{
  "num_hidden_layers": 12,
  "hidden_size": 384,
  "num_attention_heads": 6,
  "num_key_value_heads": 6,
  "head_dim": 64,
  "intermediate_size": 1536,
  "vocab_size": 32768,
  "hidden_act": "tanh_gelu",
  "norm": "layernorm",
  "norm_place": "pre",
  "norm_eps": 1e-06,
  "positions": "learned",
  "qk_norm": false,
  "attn_scale": 0.125,
  "bias": "all",
  "tie_word_embeddings": true,
  "parallel_block": false,
  "extras": ["capped logits"],
  "init": "uniform",
  "init_std_qkv": 0.0148,
  "init_std_o": 0.0,
  "init_std_up": 0.0148,
  "init_std_down": 0.0,
  "optimizer": "adamw",
  "learning_rate": 0.000743,
  "beta1": 0.9,
  "beta2": 0.95,
  "weight_decay": 0.15,
  "lr_head": 0.00693,
  "max_grad_norm": 1.0,
  "warmup_steps": 406,
  "schedule": "cos",
  "final_lr_fraction": 0.0,
  "batch_tokens": 65536,
  "max_seq_len": 256,
  "doc_mask": false,
  "train_tokens": 555300000,
  "max_steps": 8474,
  "dataset": "wikipedia_en"
}
MLP neurons of a small language model. Each row is named by its layer, matrix (up: input weights) and neuron, and shows model dimensions 112-367. Each number is 500 + 25 x the weight over its row's rms, rounded and kept within 0 to 999. Numbers have three digits each.
After each neuron's rows, "fires on" lists the tokens most often at its 100 highest values on Wikipedia text that the model never trained on.

L4.up619:490527498510489520486494494500488552481472494499480501490500470504465479520468467521494518508498487512590488553483506454534505457531522498470509546492491501532508546486503538511482506460542518498522469474440488470481498500511495483504466491498513487511523460508478491502524528520527566505507526481503491503502460540485501524487499532515477464525537516534485492511468514496536522511504470471503479483541514498470512494518489475498471560523501483466493564503541506480465512483473455481523485488455551532484519500476515518494479538493484517504494491471499508530503493516514438448495494498523513429513550500485459495514500495502484465509446500541505483487517521509542520487494521507511494454494497501491521529504529523525540506487500513464514488488543496486525507462525508
fires on: "=", " de", " of", "\n\n", " =\n\n", " Website"

L2.up163:461518506435508474474501523489455524492473500477518455502521509508562502501502476515517496524503505512536541525485514521488498504515544514512463498506499542473481532534525478526529500483501526489480475492471503511489508493525530472476502521541485501517514557505514490522470508492485488494490513509510536472478499497495523471513454458460448509476479514539466478548508513528472474532523518547519473462481479454504470472520510463536440495451507469466503452472514487456509461473485524492508464537502507545534504486499473499492442523470537486497520513530503472549533512529483518487514514510510550518513533484526463502462482516540520519463492462527504517512516462540494527533504461497516489543489485489524478524506480502492481526506510506435508491489546516540502525498518475
fires on: " between", " both", " either", " of", ":"

L2.up1242:487500541504568490503506521509488459460530491470528535456529425521517493500447470488560504541532523496498483458483509476489512523504506504489530521504539482467464514530539509492482505501487482493542471565510490487491473512529514497435474484462507551502466516494487484553501512511511481518518479483548522530477510492524486498538478480536513488477478485500471502547528498527463531496500497520504537504455504530491500451511515503547515507479516506493486512534510469514513514470489536534503508465531493501509442517490490514546543502536491500485486481503531499475510483514468458501462537538516522487514502552541524507551468489531496515488521518491493520472517501480498477518495494475459506489518440514526497471478502482502492516462471485452479475491500503496491485468499512
fires on: " K", " T", " on", " On"

L2.up320:515504560481531530489493482474453540471495510522522488480457484484474497503432554477509506504565475503484533489502449489462498485531472524489515505487491462431490518571481512487527512475530547467515469529535528489498506498540498484453495499465482463494526541493455457569492497499475498472440493515507521479488475520480544506471506516519496505472546527551479476533537530490493536482522503568523517477499483499505471465508484524510498489491518462516517471491430465501502495519550511511517498510512507503504504466493528503520500500506509517486468462480487462500509507543480513470494502475527497517471503508474499506507488538488476487511496488489483503529515517483481469477469485506522493507420517478495518539540455557485500510508496510473491551500500507475485461504489515
fires on: " the", " on", " in", ".\"", " by", " to"

L7.up1165:502466506510510502477493519526496515525519513505503507476463541481501533485490511532475521495477504465548453476494507478485503533532465505493554492502576504522498472555495504490496526507523463529490527505542502499478469541527515530503470478496508497482471509514560525488482451500505520447493469514519498492472476480514484498472546524469488519511502529513491510501487497492534507524492513503497546507500515462480511466507513501472492493540514535497487425491513529467476510508538484488498503490454498497463511480512493516466480482464438483482518537498500464482489553503479487487523522495471486477509480477526461510473502468505525483473536486538540535502468518521483553547501545485496551536503478518482524487549463508502513500528526496474543467496507476492541479546483481
fires on: " an", " home", " her", " Dor", " each"

L2.up528:492518543519520518506491468495490494500521491478480471508520517511512513497479480479541535505542508466529482471474497485455524490494503506539466485488544533525471525502520509570495493468477537471474434488494484500453491489525554484506451507536492468542520561460507454504525497494528481482527436531529524501508501507495485520526494520489493519447540533525530503565492475488508466519466501536499488497523507493496518491506497506496477489506529495461499498529448491469502490514482538504491480520530536527501512467520494512514463519471488516492522507478526448504490519519489473458487513524514507484456468512487511502487490515545540513457469487503521481521535478491478487518477510547481474535503504491495471512537484506485502501502505521474518481510553546502490536510482494
fires on: " with", ":", " of", " as", " in"

L4.up1326:498542507517552499486516480495469536532535503486508503461489520505490489501500506445480502543516488522523470495469497486495508463490531500533479521499509465450474526513484496461460444506502528474502506483500501509519462529483481481579481503463500473502459564507511509476521530517511576501501502533540480495504496534559499483503537468490477557497504473484453473517470488499501524502507496524515513507434505501525539500495481544492547531476550475514513496511492488499480548515467517510508454554496515459496446501497490507460491479543516486504527481488477464482444496516489511471510512485528470481486546526505493522486524521516513492492520490481528476543496511454484466463476470484510496474470518519543529496513525483490550473523487496503517523502457480502518501529480515
fires on: " \"", " '", ".\"", " by", "===\n", " under"

L4.up1479:498482522519500522455477507503534510512498497505479480525481542485519449523458506488489473502502457501497542514502521451476501515433506525480463461496498458496481515486492497498512543461536509482516459502488463508463559485505461517527499497474485485528535526503496472507488471538541503491522490485491509495515506515494493505493456487475472488506530486476461494490489477506486458483504529558527501507497501438464559488495465495479522501520529492525518545496519529525527511532508534530474533468508470450560465526484506511455467466496551487500525502477515523518481504506506491488516522520531532504546470484484551485496479474520519474499540476516497466507490502482483494506514493524521455555528444484493492564541480462527484474484519465511451451511506516518519498502481480
fires on: " /", " as", " other", " be", " not"

L7.up593:476463469527480476528515525558549480501517519520540486465498494528512577526510493486508464495513483495494542472518509463499502488493487473482539520498490547460483493477543495553504517538514499457492531493523535488472475460497520562432518463479491484495463500510533515489498491501498452568473486528498462521485455489501492517520559455564508496496498496478480471513541485487510481472481487496487481543459473520505513488496526501485529530493574518492498553504511475490492497463512477485522494545519508483573513476492454489513497508549514500517517516539486473510488485530446492491501493497491488486509484478480494496518516526524491535508447500490514518516486487516505499531476513572472521475496487466546472492527460498488451490458539489517507480467505465520503508491517512
fires on: " |", " +", "%", " age", " $", " would"

L2.up1438:480527539535531487499540565534505522508502501473518469479514486504544499488466502486553529502501476497540474467515464511489501522464523513548495489507505506511478553490510500522459501483486516499529517488468475511509513489477535501440501504536470560520501496469463454525527501548459475534506512476487507481490513495518505453501461483508458497506462494466506519536562485523495462518517475489532474493451497480567512530515514486503468513497480511429503534492527506517494446517486515502496518466524516484488522483543483544471503488464470498514540501500493506461496482461531503506476545528467510526513497531483470510534491506528549511542467515456516490465520465493501500499469500459470475504486462533515506519486468445476474492521465543518538487493521527490501487506515483
fires on: " |", " At", " at"

L2.up354:472539493506508530478526496493536459524512492484510491443480468517527504485479507499483506547538500488558483500515427481464539514478482537548479451515514507540478497456529500511476512509471567499484501475487493521434466476479504484439515489537479497492534441498479531550514446515514489520502504477490525477502537520531502482494493508491440485494529511474469528518565504509508488523519507494483496519491536483533512495524481523508497480498482540511511539501486500479490479515475505501489497487539562496503526582523473541512476500472492491535517498513482473489501492423502483512512468492464480509490526508490524527532504543512500491509494472510526513479498446474450467470463523478515479541524512525476503515499439474474460507518521515510489523500531516513502480482517537
fires on: " |", " the", " at", " Men"

L6.up174:575488499467500455462478555512471538519511493494515485502508456527468490493506475501515490498506519487513499501510542510481511510470513500426501475510498494482507511503513540538503498524488501516530485527503468490546567542498476543475533522525494467466503525514555472501503453508516518521523419485522480498520489511457519518523475488496522495466487504487503497493472489510493500537494509519497503534512515490464487497497507503495501486478478516516492465505500525476536450489464478501478471464462473486449510524477503488508503459465522500479532518493521488512517532484490494524499496524552499446513492514501567481525498469456518514465479527498538527516509508478512524502476476461476549513515515524486511492500483491485470486505512493490484532501529472530492526473505515
fires on: "\n\n", " km", " her"

L2.up1012:466464545512503529527518547512503479511518493497531484522468490538521478490498512500530510532514453525543512509478514483445480528459509523516483502501503486519504496508517494494489471430481501520465493479458494455500509510500520551497493529463488505519509483488533475533505486515458442493510494497578525475489530485464486474485506459478503487498504474527545495497510534515517521517488495517541535450498505537499514516486533507502493489562470492493494498517511502514515525508517454522504502530524481495533508485482485532497503496536498488483517512507529479510516495530508479501474541476474490451452517491493513511468514523565524540499478500438495493477526500468448515516489499528526503488497529538513481525503484456470510481513492495474504478528558485496482482500544501
fires on: "]", "),", ")", "—", "}$"

L2.up450:454511490512539492526533518463471506523534471526480505486494508493496545499483520507462549518499485475546454487531495493506497501517503507477493491518495465510500531513512546542553536493457504491529519519504493470511448509493494490429516498487478488520501482498484465498534463521505508520529490507470509477526453547512507479453468501512481459496461490512518513527545505499501476513474543491499504523492525493485522469515476507459540513508473476522480552516484484479536467492460476537524527524479541525525463483508513487506497523495480485513488493538539472483553501460487512484521476504481506501532479520490552502534477508460481479523444470534499458464536502495469537487503502518476464540501488452505500487494504520524504502492492542483498518440520500499475518477481494
fires on: ":", "-", "=", " at", " the", " U"

L2.up755:499482516473483496479455504483511536520493485491521459501489481495545523509480470514435532492515514496494509545473501505488500485515494480524486469501541524481475542499480495546520476457451522477524480530533505485516471507547513487492496505498481492509519516478525506493510511513489479529517490527526545473513529532534474504521457478519500505472501512461469474543530525510489495484473509487495467524509511487501502480514499482497448533522491472511485548566485497515494482515523536529529486525492494541476525494504477509495485530517476504506489501496530490516492461532552475477440523503482527502475519489553489454421495538515513524492511480498492491441511477534485511530498501493497515509472477476539501474501496505516500517513484485497490456496534529532456487510485488
fires on: " of", " for", " like", " were", " to", " include"

L2.up310:478511537495496521469485515494449480524510495500492473519518538559525487535499528522481520539525465504554531518470517510494514487485519508516466479500500551500499488487507498540506532452494525436493483441439485488500530504546544490528456519499473513512516541507503501488475490513493444459500489506498513504486491498523500529552458491468475504490495508475498515546532490501480517473497479502494484509487455499484466496506528460494443489475495499537503516529493502490501460487507513506512477526471525524516554506501512500540464465499508513433532541524513470569510501491477533476556521508487478511457498539486503501458500563521513518429478506494512495502494452501501476536506485521520517553424505493532458502515512513485459496501486525502476471479517516533478504501540479
fires on: ":", " as", " him", " them", "—", " themselves"

L2.up606:515521511485546481494483533511466482459501466526463513447503479511518544484473485467519525513520524463472467503479508533468523546502524541521536530512517524504489529511439500503505528472507477525514492515507534524469531534528548478484485530483476540523477491493486495499523471525512496487500477508476549493476517503480482466510496517532489497509495481503488498535459507488505531529495515510518505525465503512488522490513454477508471483482521489509489519519524501506490489509484485578536484485494495546533465487509515526459500477495543480491493496466540448492492489517491491489506508499486501504499523529474536551455481509507504512499491486544526495468525513558473499512551479537490472500465497512484502487497507457451490518514501467460494423497506547502464510447473448
fires on: " on", " of", " On", " At", "On"

L7.up673:540453465496505476489469489505511474452487468497500487456540487493487522528449507473504479532502526509524493458521480508496557532481465491520508503504485492463522515511480504523490515502484524519498465542451465469533484482563532494483479481516492505498525524478486447508526480524523518528528513535499498479485456491510485504531499501492498521521493538481462467482484502463480494500538515497487467503496471497498465481497548481481467495456510495499488471497493506459553501483553483508543513529520513510522421513505471508519519512487491479484482532500493507512450544514487500498486464497556471504544449564514491484487473478506481536452524520490531525500493510509517520498484525534481502510475505552496524488503497467495487519493511494473514518497482484540472517463506493
fires on: " her", " a", " his", "Exp"

L4.up834:506516511508455521517480491503489510533537496497487518419504540448549510515463490491505538536505502521478468490470493477519497489462498498503470552495512523527474483517517526504520530515568567514484486514483498496482471503445562509543492473512463487480486507508496483438515502544497493474525504490512493494496543511487507506486490496554476496515539506484502462468508474499503533523506491550512505494495490496520498484509463523493523500491503508488513524502525551521531478484507480487533501467516485483508514531492523532468496489483478501466546494496488544494546517531484514524484515508523495519505502487542501484518502495527468535521542484476506537518477481515508523519531487481499483502486492483519507451494511435520458470463462464483524428483560531493496492483537433
fires on: " S", " W", " be", " other", " higher"

L2.up562:474469479526465491528511488503473473525521492505515497524546495448460541476502490533469522503528518480529481502549479535492518452525473511491465475549490484511517501516498500482524510526447484509513473483456486502476456510464516489477505480478489472479477496536523464517487453508537451548497481524470489517434497488523509489514547523497487482495502438475461503498504485504516480537488528501496538498504515513480500502515480533475498473550474527473505494528451482509513492533483516547521529492505515493498507540496474560523530534472438461484501518505485487504495523485471493496568504499521480502482492533472519493494548472468473526518477517523438481484487535469535493501511471485476468477534458482481496470509490520524473489452481513490500521486515518506509505469455531
fires on: " film", " Year", " book", "Track", " Film", " Story"

L2.up1218:507470514497492482505461460542489495452467504515513500465500463489528493512493485523477529543492482484503486495467524532516517491545535515509477483524491502492474509490501508534511504478469525518510516475466518470528507494506513490478513528530516484487492489483504517465522486525499501498504449510487554495497471505527478497472452508488506505510525465478444461488482469539498520522523531484505523556483523499482534514511517532496485518519539466482522546519506474513468512524534565503501498463519491476517504482497473518491499536465525492488516502513510480520512480540434482460505518512516492470479467482544493462476461494525541480480479470435463470451514474511475495482427484494490488482478507499522518477522502468530476477532485530476528467498547536518505527515446493
fires on: " for", " For", " as", " of"

L4.up1403:495499487502522446466509497517496493468505493504485508508518479560482473518512475567491504499480456483559497489500507532539532471480481507524485517483517477477515550497498496531519531467517480506481470514490515492452524535499496484467473569465524504473473503533521487503504476561489501469497500474480474512526479528473442487482509536488523481489518503487468511510493525495508574465496505468509447568454511480490499517509470534526483528536515494481513516512470502520464488500539510505520529464501513486492515564481488531498491471565515493488481528487528553478487496472535490495469497507547502461524499515503487528512501466490498518502480511546470488543467514482510554480492502483506485493499548485502490496486478535522552465496483449504459481506537446484510519458496528
fires on: "p", " of", "re", " de", " US"